Weights of a small transformer language model.
Size: width 512, 8 heads of 64 (2 for keys and values).
Architecture: RMSNorm before each block, learned positions, tied embeddings.
Training: a variant of Muon for these matrices, 577M tokens.
MLP neurons of a small language model. Each row is named by its layer, matrix (down: output weights) and neuron, and shows model dimensions 170-265. Each number is 500 + 40 x the weight over its row's rms, rounded and kept within 0 to 999. Numbers have three digits each.
A block is one neuron, or neurons of one layer that tend to fire together. After each block is what it responds to, as a language model described it from the Wikipedia text at the highest values.

L8.down1763:431480548487501496451479541577522493543486507527428457530540534462569524490511469506510534497544526537513484503464518514499455474500449535473473486508487504449532520516476507501535522406521354507499401504516523465452514441520470498501501478532504440513505537466477491491470533586478463423
Final digit of numbers. Last digit of a multi-digit number right after another digit, in times, years, vote counts and coordinates, such as 3:4'5', 197'4', 7,62'6'.

L8.down1768:520541477520521482548484539489440523418550530470526590484474527542488533597517514479456537484456537538504496483510488460513503504522514576564497529514546498584465487504503488479487447490534483521536514556548526494549533561497507528494500552498415429533466509583563475429449550445490524428
Central European name pieces. Word pieces inside German, Slavic or Scandinavian names and terms, often in sports tables and citations, such as Kowalczyk, Schwäbisch, Sverdlovsk, FK.

L8.down2121:533511573471519539571480480575500418541488475517446471476491514519523550477505476423550547523506562558499597468455494483528513513509462409515483437461546517515484550523475462473482465549496473553519567548469527525449485487526562504525469521481533485518504495533503502510515577551508539481
Separators inside numbers. Punctuation directly after a digit within a number or score, often in tables: en dashes in scores (6–0), decimal points (1.4), thousands commas (1,050), and pipes between numeric cells.

L8.down413:485491496498533533518543449481484513493525491500503527505525571547512447536569517512542511486480583473465478474494471448557467559495500486460525525458512498474526566463454430542512477543499540452549513481503510446367498482479533487463528510489441447552389566527579478475514424531537485481
Person name, pre-surname. Tokens inside a person's full name just before the surname: first names and middle-initial periods, e.g. Michael, John C., S.J.

L8.down1664:526444465497511546545531478512517516498520485456461470466551490542497490528467499483539539511516419536470440508506410479541491476462488509626521522526498496458517467527574463457438482504524537495487586488537464487435462488502476467467504529466497456493431545529491448468514523445553452503
Digits inside numeric tables. Digits, separators and cell boundaries inside numbers in Wikipedia tables and statistics, such as the ":" in 2:04.13 or the "," in 1,353.

L4.down254:495546419463500456560456571417467508530549558506538523540495487557545491553516494515435401536506560531462512527549469522502448558517439479534525505556575562527509452520512509504572593504592500508521503495544466462544515513431542437434506493498425464477522529436467562555522590400527521545
L4.down507:493541461440459485507504463483520491464608512546494526514459531605479511524528511539514443445495507537570484446532528490474467513472476502459495554571526412525514472461443526558511510499504523465546544570487452499557492463492528523542430582507484415480453484592552535512486496512457454496
L4.down1729:437573537457468524486493473461572508474473460519425531521473487532510522498485542472582433412527522491511453540499481562560492520472575543515494504441473397469471511522559550469444515515500538424510488431546503499504496496536498377519477518491399427512480513541502526546493558457542426503
L4.down1954:416551477473554454458513518511529515472454504548464520469518526510517558491531519492526515506534575518452496511563511471516483531481415501454542512434520462497494503539466435456563478500462530496533474448494483471563496441422567572505506457505498420499520537388454525398464601501549446503
L4.down2120:455517467525467614545509539559502378445559464533510534538508467429520501481513501532544516468564496478461510509457472562495457564500540557481533498468451487531578501538548476499510502464510522555522549421543490556554466419474538461454418549457480493508463514484483484526503560457479503430
L4.down2138:402494428552475519565539483527529520541416583477573491503445558536559536511555541421460468506499574517497489553481546558534571498474507506581484576566493526460414537543493524546562477600506449508541487422516413549505488490461503509472497496534512509482524545481471504487471517479566511508
L4.down2240:395555479561493558494526488431587536457395488504541543508434581532517449477520532535487555503482485529511474537491486482516498560511426492474497479496470446481463520468460442447548489498496449587620490499566471480535482502478527532492525475492475457502503530471444493503512539513516448498
L4.down2859:458438399497542499510508526467450485534459506500567440529558534482529568510533466498543471484532432525469556510443443405480538503468506482462476461526503504486527447564494468550533602535492535491535508536494476538489529557474466489520558528424426520556484559482484450515481479505530536558
Final word-piece completions. Last digits of long numbers in tables and coordinates, and final or inner pieces of rare foreign names, such as 39.884444, Nigmatullin, Bełchatów.

L4.down335:494501484549434513528553464427504532517556449454482453507556447495447508489556505580494466452509513487452542477544504511462532471540497543570536484454491490440452505477571525512573514545555479508477479510458503433516527520584507571460475558503518550451362530503535476495457532520486491468
L4.down356:459548474500522495504417430448505495537504430485494519528455501570500498484478486477493453446425574526468529478532574461512502482553444511479531582569465516512537502540475476569524511506482469503556537439496512488518485484507519452491425513534489524423534543480546473599541533476527480479
L4.down428:468483536461538491400505507480477473498452536434500566476528490446453529486524520533492505422447490569552488461471513522536515478482518468509408446504481535496548499518518534545494567492506493575521452476487479508541561495471492549475466507568522518537503487564479514489514567540512473474
L4.down760:549471524510520501457487481453574562535502470506421474524428471483365508599493529502508460421491563523512520461438493492467528443466402533518572540505527465510501419506509486506522453481533528539485545409451560512456472485614523464462537587501514542453441446545433508555481456535475520519
L4.down858:564499526469594479550463531551522567541494479535597514512531492455477561519499451557475435555458496582450578528486497510523524537473479539466448514491436520535456471569500500495470460497470537486467527488513495473490518516389543488439489516439491483447487491477518447476489488494510502476
L4.down1755:494503502577556550519524506483546513510524523565518443488493451505461487572475544394494558495557436480425461496558536449550523523509500492463516536493468514515543565469546511469488462584584555604472481511527523542519528456469511494530480489459569528492556504470540544426470539485497498548
L4.down1942:532574511436492545455511467528518464421434527549493540471559505496420522539485561437521487515531522516499580522508483549432452462503469491474435445428495508522539532486501528470501458469426514474417470510527505504539542446536501519506458542407548557518555421453524494487487517544480575534
L4.down2924:487509471497515496508507531536526476489571474481458458506523542493566504489530496536503503519536482485535466494511518467582471556399472464503481571463518488468514556548538460546475497490533504461544497557458536510506545400505532471542418475483499516477490536468482461468493479492485484498
Numeric table cells. Separators, decimal points and digits in the later columns of number-heavy tables, such as football stats, climate data and election results, e.g. "42.6", "GF | GA".

L2.down66:453499464514469508510497474446538560485588491547515505552454426511453524550559440503560488520483519496547484585452507436435446479506444539446540505495545401518471430412533517479540547448519503483484563482534509539525511462547488472510471532483433473559403505569510526483491517470446487529
L2.down302:563504512482504510499477438550482507476505484488437531563479475502497568474477394549481555477494482508505491453510431504501570515415554451478543451501495535440501441513592426458469548474498553500475498590528516515494526512478512502491509476424423503499516490389463546469520476438540479500
L2.down303:501522461515474472524466494504519505431460504502471461514502523508468496495490532511523458428519518458471521471537513457526512510502485535493524561624562527546481510538542449492461508513435502542495430488544548566479563414434509468400533480528535432501479590472487557514549485550509539472
L2.down1147:521502474459490482500483457436504525524506464511461454529491531505508519583535540546556521485496548451486543489503553533518495548492517503487529510470477479520543531460555481489501473497444510513527491479430508519534526543563502492561476505545496516477510542507500469445497511568623565556
L2.down1321:463455485432488513477543497464553526489466446567521508458496519477494481548505502539496584490476465498472458449489461488554551485505440536484461564479504549529581516465516427513414556432398483498459451487521484519471490425443499583471440447552492489512527542481466541519514509467497538461
L2.down2260:471448488556435469496483496510455524499531535503508507443536465515548572489518494458516513484502523502523470519504469468455465450559508495545521554539478572464489457495508529534468403548509564540510559449537525536480471529431423530553495536493465497531475499472483482488516457467519503519
L2.down2725:447480471581529452559570531564532528443499558474480534498484406453465579500517531553536497468467492517483531480547502474539461460492543603507524478481546565476481528496540484531532474467534493547561520489544472463465511454474509535555495553503448540532551562544452485514505501502478541516
L2.down2855:506547451520548508531421460490523528458519496456479510432465501477484556532519404520515437441485525453494595594594476435483493501497450511516510512489539552541539547469522443486550480470380568500450441466576492517496516475434480491427528475473485449516499522470494589565527513466492509562
Foreign name word-pieces. Mid-word pieces inside non-English proper names and words, often diacritic letters, as in Pite-ș-ti, Leanc-ă, J-ør-gensen, Qaraba-ğ.

L4.down230:533509517433490554463558444529445511485457536530541470496487515507512466492472585511492493549439461460488475454527488566522483494523486479475535517521471522468447532498428526505491511459550559498518487538513373472564570522511422520472434472431486426512501527543517468487519459481472488480
L4.down537:521508529536448533436471497538474425505432399524478561491519455473437521505538484539574466472498478591513478599414545513571438497447548467491468451447460508490531478431475537495449537488487533411523479487521493527491494429520449500491485498529455384509519504493476506471450525511497440428
L4.down683:531517443429468534482523528515513506513477455450520488528533527528535566515528555572486488481524558459539549483464567498487510528536448469536530492516570492519541475511500499404455524450502423527510519486455544519494563519488506501515477517545445505450489498489488489422533461481533482486
L4.down1292:503469557460464496458511480483509509496519503446516504565438523429472547469482543452485495498504425474500419498481503424459446558455430551537494551470491456448530496560632486540529568565506565516513395544419497499544485513438511565477520415501513486514462599522484440493448530493502493536
L4.down1293:510476481535489504497482525585526517475399418487448501513455534561502486568502460557438475522531503522417506511520485455508501493524480417553472427529515538525551456491439503459489457492515487469587515466561451414512533527525517487541523543481503487455515415526482495495551524470520474540
L4.down1420:453440512480468437443415503473492522454485518501532501575449495468430520505552486497505514509485433502513515488483379449513444443490473479454545547489502533548518496475451520518628446496503526460571487497443487538456493498473386555468497491485500480485467578554514526512446421518583454450
L4.down1694:474485541465509465491461587507426438488445497483520463564538461509509426654544523534471561509473523537512484496517466455435517450461550502490509454444542551456580480506462514474501546455510468604543507492486523529487501510504471519477441525494502432460513520558538496508477470530573482461
L4.down2959:513489522496442497494472571480550454513419480430494524495508515454508525467530539447495517486489502430522505466509530489461529540503490518526537484472559512515431522456521587505541580529545553450461486509479535546532472427419496518469511523495501513449427446467487494542415524547540544532
Last digit of numbers. The final digit of a multi-digit number such as a year, ZIP code, ID or table figure, e.g. 200|9|, 4510|5|, 13,92|9|.

L4.down318:486495403532537480561568587426463440504569490528508553501521530466523516481484503484501539464507511496500529500519481439508466558475472459464465484594426475478470447516508522448538490522530517472523502482528584541542496432480612432501487500441478483471507556540458530442467452536539430506
L4.down882:480478448510513487533527471524548548567572527465467466461448482566548530558534476501457469468544555494485484504576422523488486398581491476490514505509465538508493579460518542505490549553548430518576512516470465496524420481530527488512423503445445508541505438522493524530482454413469498435
L4.down1055:469511469509497472500518443546547469466518531507468474414499510472466555450440501506586492471507539484544517482429489471492489520466461522411498500455432571483485543500493352513441427486505501484486539514509478418612439495527490490501470527465529459527450518546531451528462521540574553509
L4.down1822:488504466427446486531571448427472461559445500502499480503424536545466482487408494467489470550487504493591534483599604571499522496450472506499540553549528479520460562439474485507519471504463483498551524556490487522502442523443538494390474465487469527490526525527471513495503441506555517495
L4.down2036:438499459455447471513516492524460491496476486498505430518464460560541543528497503502461497519473467471466484509487456451517424506515486563479519433489555447481493569505508526517494510550510550548513567439525468487521516498415512478483485542501488387484504544511488474473402558583519496488
L4.down2262:488496452519526461475498536507431534569473446525513537449453575519514492547467497508447476479490475509495509517463541557503454498457552515472494567495534412522448544490503468529452558484453513488484520556503509495488507473530474500571498543464482491492526501444549457502526462481497480512
L4.down2713:533537518483528445452504480459487535466509455489475481532465492573558473431490515396446532483483475555531542509518478498515431587504561450470461525437478509516441507462524508489501496562487504527499549508440465514514490473503550525550466488530493511510490496475449602497507469548503596507
L4.down3069:575465478491519437514469520459556534547468529514463533479427539514559533497503488478464549527497511524540462479502524523531468460461473507455503483490481510517491526487410563486488496473455512527500410522498525469530504473545471428535415507533476526581502605513498503512518519509486487489
End of names and terms. Final piece that completes a multi-token name, title or technical term, often a closing parenthesis or quote, as in radionuclide, Ek Ramat", (California), Al-Omairi.

L2.down298:450489562429471492430529527476462484462509554428517491489568457516521483447498543503484537499480393561528458522539447479523511486511531521510529473455498572545444443439517530510509532486495470452514476464569563518549503433531447549487494520483478452458506511471494413538501504491545485496
L2.down341:390384527465487519531479517500482514468451462494484585522551477527475478542545487492451498506460476509508495522483521467538469497500607455521595453520520530493429495477520477491513543504548459392538478466527501532515428467502412511507510486480518497478426476490547495478537565534498532472
L2.down455:520487477517520405508602479523489524579522482502561519462522467467429523483507556484510485490538537507488517519574439504500576516516497459498480511478406483470473521447506454498496475459451495478539501503530506478432478551500492486539496481493512455518613501503532552439525462500512500430
L2.down520:515479439427502546474448480424439484456506528443508463590560520500554498473486486468475572533441507462486489473542494513466409549452494503494458467414544488548514447436551491423558518438528477519494386538520562423561537467592492495479413505488481469470585581536581478495506442498473514520
L2.down655:456489549539530541486536559533450509487575485516500540473519544511529499475467490520443469521533478522562429521442447521499510463579533477466433529424480528428481532496568519506447495538468502439462494519481545555485486548550491492510556466508524570509517562526481453533575470516514468465
L2.down916:446464558502419564444447525546490465449560529486485542469519514497449509417453555427547553500479454430484480551525454465480471503566552541521445473518509556516541516418551531533485521510507520543450495458473546576459508466533586506524548417463506466535500538488517515520478528466595574483
L2.down1455:444476506445399524476543575485511509469479515509532448533496522485492484533435523489527481535555459510449517490490516517502433495519589505510474448436598534511469509452549490473511487527487483498499523452463500439599527411532517471531430498492486504494532479434477494491463499499510484508
L2.down2460:415527502479515473480458546453424439428467508466533493484587465473498533494462456443490516525512462529455423572513467404428516502509510557475491493472437497484548498476495470473477525481526501552486449559443567540489471466466477523427564506550513475500475506512481431493448471487534470429
Final digit of numbers. The last digit of a multi-digit number, as in years, coordinates, lap times, register IDs, and decimals (1990s, 01:52:00.895, 76001926).

L8.down2574:508443540577508471472423510458471591539520480537472519443464545521514476488506461531466534505463539376482507434508453465524536521496425434462525489575559430478515481526498488443535541562542420534553492561527500517490447586455497481505554555532455483465517497488504446522541483542425472569
Closing quotes and parentheses. Closing parentheses and quotation marks that end a title, name or parenthetical, mostly in table cells or list items, e.g. "Noddy Has a Visitor", (Ulster), (loan).

L2.down353:465495452512561600532502542512543445551472563473512584585495433519528434477442471495562564477489520472506480417471482529510528507472535536523506509469472513489543512507528530632483492534522524492489457430533543493520547492510496525599462481456484533473541497510525492492545513549453506474
L2.down476:533461594566545499490514493453494465546595516488516494457564522455528495500527498425537546481411480514497544581558496479489482497571495501491494556457521496486451418404522497473526509541473428505448481557527457476445554459546495502546446528487504445494571498503569587510531497537450526520
L2.down815:520456450484568442498523532461556445517568486468503522491553509519498478536543478442478456499476460520549532459454453524482493578442531494453457475564497523544551531510458540573486414547516500461512544530503485526521533489525561546523534492507499507420481470550507524556550545556566483523
L2.down953:466548523508441517573523529578550449498567615458532512479537492535531423548602478538531510492485561518451541478451515535459509433448568481517490505508535478576535480495491463459452542524483532487535594489478507476482538481474538434514466481521488535466533425488511505521506417493484510457
L2.down1226:554535498550442531487481471497598457469478535495555391441484501489508445445506525483460522484507550521497497509493577539536560476565493547430455529496490477506491564473478434469510520495563564442566449571531470466506493578516478469466501517491560502533474507549479497504453438548499523492
L2.down1301:556482492427545463515525441580591457528517476476570466466480465535530455540554461459573528538440569479475465495447544483581555463446459510478495487527495464409498507431460574498515483516509513544491594518491557551528523503491532504555526507470514443505569489493512470474546512467582481517
L2.down2258:455440515542521466543501527574478452462488489522479514501524507509538493507529482541493523536535590444471482548508538542497491517529539530491524557468523496516561534452524514498466473464477487536458491513515538442559532548575499464523468486489527508446485617546557481513545477531458453466
L2.down2630:528567453480541523483505434486543491517547510517560441490538468523520524540608524514544554387526550544505556551528590555515511459518533446518553519543499484502391530479457531472571504592518493506507548513480475514557555494426445471512477508451502495496503512473450488478483443475434524530
Decimal point in numbers. Decimal point (sometimes a thousands comma) between digits, mostly in tables of statistics, e.g. climate readings 27.9, vote shares 61.12%, coordinates 34.942778.

L2.down197:506454531492499517507500411511502553596528451526526443552503513451546485509465545459498505451476527518511516511535450492557553458506530582474503486515493454413495580560470521517588516524541485512489425494467457505508506549507452453527418452522489506426476475549564471487589585512579510555
L2.down504:423519464491511485534552559561464548527500525466489499563416498565460549476472524595519511499488509499474514485601480559499527509517502503503480488491584619499509487489577507554531537445549544445564417495503465475481488531562496473528473503434479494520479504504452551486547538450514482560
L2.down664:478512485444510509467453521495491526493567508519511482491450498513507491554528502466512456496520460445598563491545457496560526372459522559520460536465539459438477459528439488461565525496481477553511458570492564476581500520478530442487459462429494553488479469535567515512520441589499516544
L2.down838:442533454422575486461471493472468431526554521467507431470455482445549528505458500502563524486512516498509532517432456484494464492556501476492498486505465537560487479455532446509480462485495457445492467490517510580492461515507524515583494473517446481474462433556528496479534582539515561505
L2.down1129:494535546485462558594460603495588511505473475545551462511478510483558469488490434433515460435534434564488431422483570533568477483437525488499457556556481391565558463520392504580483515506517444522456561529509507479480494500486511508485474561541503452485465481440528472442486475487476602485
L2.down1447:485459504491494500497467530577507535520532524505618485448416504462493431479476495446477504421464495445454496405448463533521513449368480481572511493515478490549518460535456528548522431568451504498502602509447506473572439507467479470557441508455525498571465445541539488473493484538535519524
L2.down1528:462473439509560509484490514459456440507453494457547573447484508473452516480586484470480507552505585534492480559515475581538506550503517477459466475479466507442470520528432491465509502564482457514500527573492544528453507555507505480503441481455527514462449523553484507504486523488446467445
L2.down2026:475436495474594537520519484649455539488499537528528534438461461481500490553487473483507509513505446475529520551487558516549527477495550551486512501466551439560524536478526455558463499546503533448496508519529492498506458525471488500573490535497493558509509601516479482535464462470516472463
Colons and separators. Colons and similar mid-field separators, often in tables, such as subtitle colons (Abraham Lincoln: Vampire Hunter), time colons (3:56), and degree signs.

L4.down497:466614486534523445499484496492484565541440525560491513447469557488452566519464590509537605416580515487490489553523549508528489564494546504432424511454488448497491506594525519493480528498567467581478513508493491480497472444442485487467453482443556456452519519474570468492446496459523491507
L4.down606:462447509499539513475550517470530558441494562507489527517507479421448449531552520422503415503460539475450453448506514535544505595449484546455466469397510539557544522476471464459500461473492568531508522536488538507477503528534455459522493468512495521482449506505452514478511575502587528525
L4.down1032:538480547455562477506546449492557533458517486493472585427549522464491503473415511485509457452480515478491475443519484466555440507484510509485477453450462516481533494420538449459540457481504519531452490433476460532390498484499480456498525506514485536498538523520482514454469572469502491517
L4.down1556:538436439585553482503503481474476551496542492512500441453497519462471526482458481573440476491520519589536475552524449512502524550506426486476522437579503455492502500521493475465444455541504519476407474483530481469560425556526443536412556465469518510429452428492561524485575492422577450513
L4.down1611:525493527522500446537550473540460447463578484518538481507497516468477541548492535463532486470421585501483528470519508466454443485492591494477439440500424543592514475479572512490403401551459541509470580552481488507543440488633433486489483421524442514522495419459513496485497440551546474503
L4.down1616:456544488518452476451460516467506534548544546503488520526493509502502522465442546439461436550446524422444471549511517461509380512466521441490509567492517488506496587452561585471506508478481521469479482509459409582453575503479499506465557530511456459533484493457488478581484543451470525486
L4.down1816:431485522529454532520540493443558524463506425414513529546501479524428525453567525482557537491481603519492544521460428483511500550502483508496446429472505574484601497567520471502472573461462518479530505477512516470520594466526476502476561519533480537441514482503478548486495544460480521490
L4.down2979:495473513529533503529481551508587522461490512531531520455539506440493537491512447527459545525496551484437501499466523494504440522398421472516517453414502411558492543496447536446476452531524509463477470532569478489480527478460513447511512511431534451484442558490535517439396493540582547510
Middle-initial periods. Periods after single capital initials inside personal names, such as James T. Gwathmey, Joseph L. Collins, Sr. M.; weaker on mid-word fragments like Ever-est, Prot-est-ants.

L4.down382:490575521466478421554461515524544462536522525464451406554469512512501506537482589489453492514472536480576547497543537467407583480452524518486531489510499458469513477587484492553466464492435542421544484510459473454432479490524476436470464418484543517569444471418460482484561459563454510504
L4.down1045:487577461495467458518513513548458481525549509480488518481565534463487489543492470561477506484458557494490580483502464519468529478468525515583466498406469467482489491499510473519513543437449467546560490505478555585533383443512507512555475451465488497553500494509501557470473515515500571486
L4.down1321:476527475438467486541495555559503509547433559456528448540512461543485541577545479504465462491525500500520480443444529437545467502468572446486494550472475520517475486490618509501441491567518514480520506526514474504565521476497473506493389519538426510593455532531415518526516428460547573455
L4.down1959:474504462482509452546491470506576516468438555502424536455482504524582412485531447505481511535533512597505531541521484480475509474476469509544499506451539458526465507444542413502479470482513464440525441507478526484457484456451444543479480502469436431486475521483444369488439524540450550522
L4.down2279:556578570540466516572511480486459535392522499400631493529456515469483515555529483449465508543461503550507504509510479486531531505468443499501513499445512463537451554481502412446542418463535555510468446484433423524488542494523578535479504477536480603519510578461553547434516426543561519493
L4.down2419:527518523503536519471542421537532469512543483453466503451507475485527501436503520496546524474505544480495567463524506544514480449567530578520517544490463449520501522495519475490505527511506458470468513572425508433470480441587457523531512521502425536487462457549468456556562456523468523493
L4.down2547:531558462488486481517540568469468487490480530511550512460524482486485530538543494462459549517569533452458534507462502519567433512450537475544466556529473468570527514516530513459520485468517554562501487530548516500536588511468552510469468537427496545516516485446444495465474555476549483501
L4.down2690:535507401487500494505561496513523489486444527470445513498453483562474528524472565473509481499568499473500512557551534428498449488556512568437448559469544412461512450442516446507464548494519477406447487494527474489543435517523476518529544465537468537529528565458547496559491536473509642494
Number-joining punctuation. Hyphens, colons, dashes and decimal points placed right after a digit that join it to a following number or word, as in 3:56, 7–6, 2.6, 60-GHz; also hyphens inside compounds like multi-cellular.

L2.down114:537482467559580548550577518526536474518530561499495572454531492528503466533485526509455426430590513517470522531530465414564404476541530533485490537483583517469481499545479511531525518456544464527595485546494485513497572507531445487489464480441546463518518468513481495531474540492455460575
L2.down548:502492510534521474545536554494509451504469552465511478494524521429555491523483433497489511463527545561558488497516573479540534508490552534427505556493507515537406487464551445511506512522494479541510499513526455482473490474558537462478474554447502530489534487487541416568511526467439534447
L2.down726:504495495548518447520516442539433524480449553491505511513569457445501512476477489505494506528504541498551513498548463439513442518545502386548483505552503486481499482534416467527511459434585433579505508463501468486577522432525441468551458495476494422535511488508517573573425460501522438458
L2.down802:424448546528612519531494512509515471463497519468450460505500472453575558481482515482454557552497441478449478536530478482532460498537492469488489579514583406444395541528508515522464511493529484544448496509499468481491515444553500399491448513464432500495545455571551533516440477473530545557
L2.down1087:455500468492425501468511496480504495523460638474466540511422498548448504499502470524497510528542432512498496517526454443396428517518492497580397526496434511442411505461429454510428517403448469494513510511555430530512542393473509530577461514509472480536509553439542550527503520525540473470
L2.down1186:514434433489502501517505482517425458457523533534488493484495516445468484487451538478518503539592484453486498488494478487499546510506480484494454488520477441517439510474417438441432460539524457479402460523487446493475447553488526512512514488493469449478539559477443507549432495533581461513
L2.down2269:533481500513541459467528502457462488490516482577529507507544504479485404506494528455533462515581497506537538519471510533490473484488508401503514496500515526482499473475468475490512449524567524523486469494489453455536515456495525539502534483509521492478527532419455477464520496574477539487
L2.down2728:460469425520543520439474518512456513495467546505501560504522458484538529499509517459450569546533536590527475502469478457573460513539529434522515503608482511513530479500549536504537448427458508521512464544541427586558510467563515575546476524461489497483495549521514528527404492460541467506
Closing quotation marks. Closing quote marks (single or double, straight or curly) ending a quoted title, term or gloss, e.g., 'Fast Lane', "Sucker", 'gourd'.

L2.down89:497562507488501460503487514542507527493550525478428478471546491473502465584486456526574521431509405522510423469571471539553463506493525540529445423445535474478495503492527438538561544446559448493545455532470565481474488483522561479474445491498444490555571552489598492553508473497525537448
L2.down421:460554567488425503498555505522495472498458487401562512422481533474516511513465419563537506400502488530523511497455538456508497526517558545451487454483510540457530437526513495461550506507491516505501507499482549559583471523549549512493537425496508512588439508512555490476580435515521471446
L2.down572:430536526438460477503504397492514562491499471452443542523440530517515556565553467500494574508566523434467539569457520453536448543465524503576471542501573460522561559500481521468475445524505467487514494476477474548523508504496478481569490514509483475504476522546571477517428548599502487485
L2.down782:442468558473418571560474521435440500478576495484558438511509479427469543578540450519475469403452565424464564539451571467561479484395480458567490484466437384441545538510447524441480540575523518515526539533488492466559510514510530487554483482420510506532565593508572466461525506539438481506
L2.down1527:458526564477506423569536486511503507530507480437482582498436541465495517488441461469581490495502446522531477540525531533521456521498512478521481413516593506523518508526500494468551562586508532511500478486471490469549439531533516496488539469499468483608529545551555489493535498530512495491
L2.down1561:451475475493471490485495539470532486454529533489493546496490554443558531537487484545454575511567459538554519514522514467541500492480460535553551469509506499551495551496556488528531453491432453504614501447459527471505426520468502481477471474523456529530554558534514492582487470470539471526
L2.down1879:478507485524533491453524517516540556533567530586516458467529476496480498454525474473534480500428549500451457569500526573464528532532503520600465496507478491497452541460500531468421551478437515549453470480529540471508514554506519454539487473450493549491470476595496447498435502481481491520
L2.down2201:518437567511505459549440468519530480503507446486512449508503472486528555426555398479552491602441510522536504520482503538483485516531510498478492466530577512461539516546501519463502504444548474564469533508491430473505542484396546579421552474461499491509509512481524508490489505473487468453
Numeric-data delimiters. Separators and punctuation right after numbers in statistical tables, infoboxes and census text: closing parentheses in climate tables, pipes after percentages, bullets before Land/Water.

L8.down3055:515480503487489528507469444566492498489409456435491498526458535506494495548502554462466452521527531545560529557486494511501463505522547486520495491457457467510462540418461465501473574507550493468560523504535468574479553447539482454494485536507461476498558442463511487489533513523432509438
Separators inside numbers. Decimal points, thousands commas and hyphens placed between digits of a number, mostly in tables, such as 27.5, 5,000, 14-year.

L2.down25:468435542449401526501523561595547505492529537476490442527447494487459464521517487586432537506534517480490505463476492494516487471502454458498399489515511470427487415440498521582512526482476445470480497463589497530534513486568495543528527533486519516444471543464571608502539504451512501526
L2.down82:467497493588579509505487474456497507450503495466486518498530419477490468480532504514438464486562578449499515546490508561524515461479522513521485561550465475482420460544494505528503475475525498510495577523406545503551423446508429478538531462497488528494555431552475504545457548417590527536
L2.down151:463435501534417417472468590439556479420474549513563536501477510545487455495497512507472490548572511436477505590500427480438535465497519480403521573455535499525459525499542478477536457422467532605484501524486522475504517493565526552532498460495514546500565508548568549417432516457509510458
L2.down346:478513474453463455531473552486595476521499481482462459496557456461489472491512521516457492544542468425492539511584510584504527456456547514443499476545504520444499501537522492475551496493562514539562484457475469538508554532505430508571478490442434541494561523455489473493533459514575535507
L2.down348:538372436529471591509524417509496489450538467478528488543497551505460443573469548461421535564510480504425483499434481487469506496527558545472542541421503448415505536504463525488484459514573548589477463503560422524533433527502595486472532483469561534567520512458586551462510567501568529511
L2.down686:532449469538457474497438566501532468449520526452520497509480514498449472541423474569568502436539454439485478517513493515537534521476551482522488539515489585502496451601491491516556494476429568517494551484517527493510473475554481543473509421447487531545466569534500564518540588514498483477
L2.down1849:461478498474526486478461519521432483446536510460548518503517472418470429481439544513566466503483444483515514484588457475499502442454508509455461470427509585501479467529562501455473475479521464507451479487527513493530533476558565449508557511462509482479478509490561485482430548473476478491
L2.down2336:493408541524402473499470547495527431513574491449513447503504532479500504474483510519530546466525519485494481512458458513532563447493440588500537481495554450488470440513493564473526459521486550463607475491520527453544545516490480502459493469379489525489475519510489468462461524471568581470
Word-internal hyphens. Hyphens joining two parts of a compound or code inside a word, such as one-year, B-1, al-Tawhid, self-assembly, or surnames like Defensor-Santiago.

L4.down169:551472538471434503500497444463461493489465565530563497522475448392557465535482600506504562466566419540510478514530447502477456478509491493448534448452506463502515487537521506499523512541483523496540476498501447453538529490538520463468448489472436473476461550426532504467490490465499565439
L4.down454:482440444540496450532464422468474533490472517477554485528534485447547436456547474450521557425521469497508487445527528540541483427564581480510420476524535550531533515569524464496546477515497587408483452471510549463431496486481460473578491483479466489548447521494444543538572535514460557507
L4.down620:471515534490484407475554455447513454552449521523484385440522493541486502509498535512492455555564495479431519547476555477473568453558526569503485468484395523451455539487504483530508468583510531459562503499545511438523464527519492522506507457534440507528498514463518481606493471484519500568
L4.down1096:567488484524500523468515482486462534568506508492541491493461475433503547456558469558559492510591426552472482479529537540491539448446523473458540497537481468521464512484541458488486521524454504470447456470531472442418500422503455560527470505512532510570461524452556521471506449536503553460
L4.down1339:452447476438494517520568438520515511532469541552569429503538531515534543500468479509537463435546523463447478514512468556537447452464552461533464465503583532472528547514529501482494523512529470466492410457501485501486563419518524497531483525477530503564443540524566477477439511458524529544
L4.down1874:540470396503536478532514473470553498520476533576517487471496506526505406454541489547426548534558549464559487571505533498471519511537496511525588521497502483546452488495526461466463495430468528462510463560514512460476468476479473439503490451473501517547494434489563515491475547462460516449
L4.down2746:486478554515481531533487516512492535586453597444556422520432458538484476479565455488456386479527444570526494505520498568537474423522495490550514500468439552483560509440468516510510508443550473502445440510487478515615466465496476513492510610562475460503435485517568454516523460539449501522
L4.down3060:579509471456475559489513408444496493528476520438544484523545518468458542570562511480500459509484511480478445529572540607527464482545504529563503560514557477492517518509519583503495483484501459419530467481488522468575589481603497533487461524460538511535447490530442483489501537422528513518
Colon in time durations. The colon after the minute digit in song lengths and race times in tables (3:21, 4:35.40); weaker on scattered mid-word pieces like -ing, -az.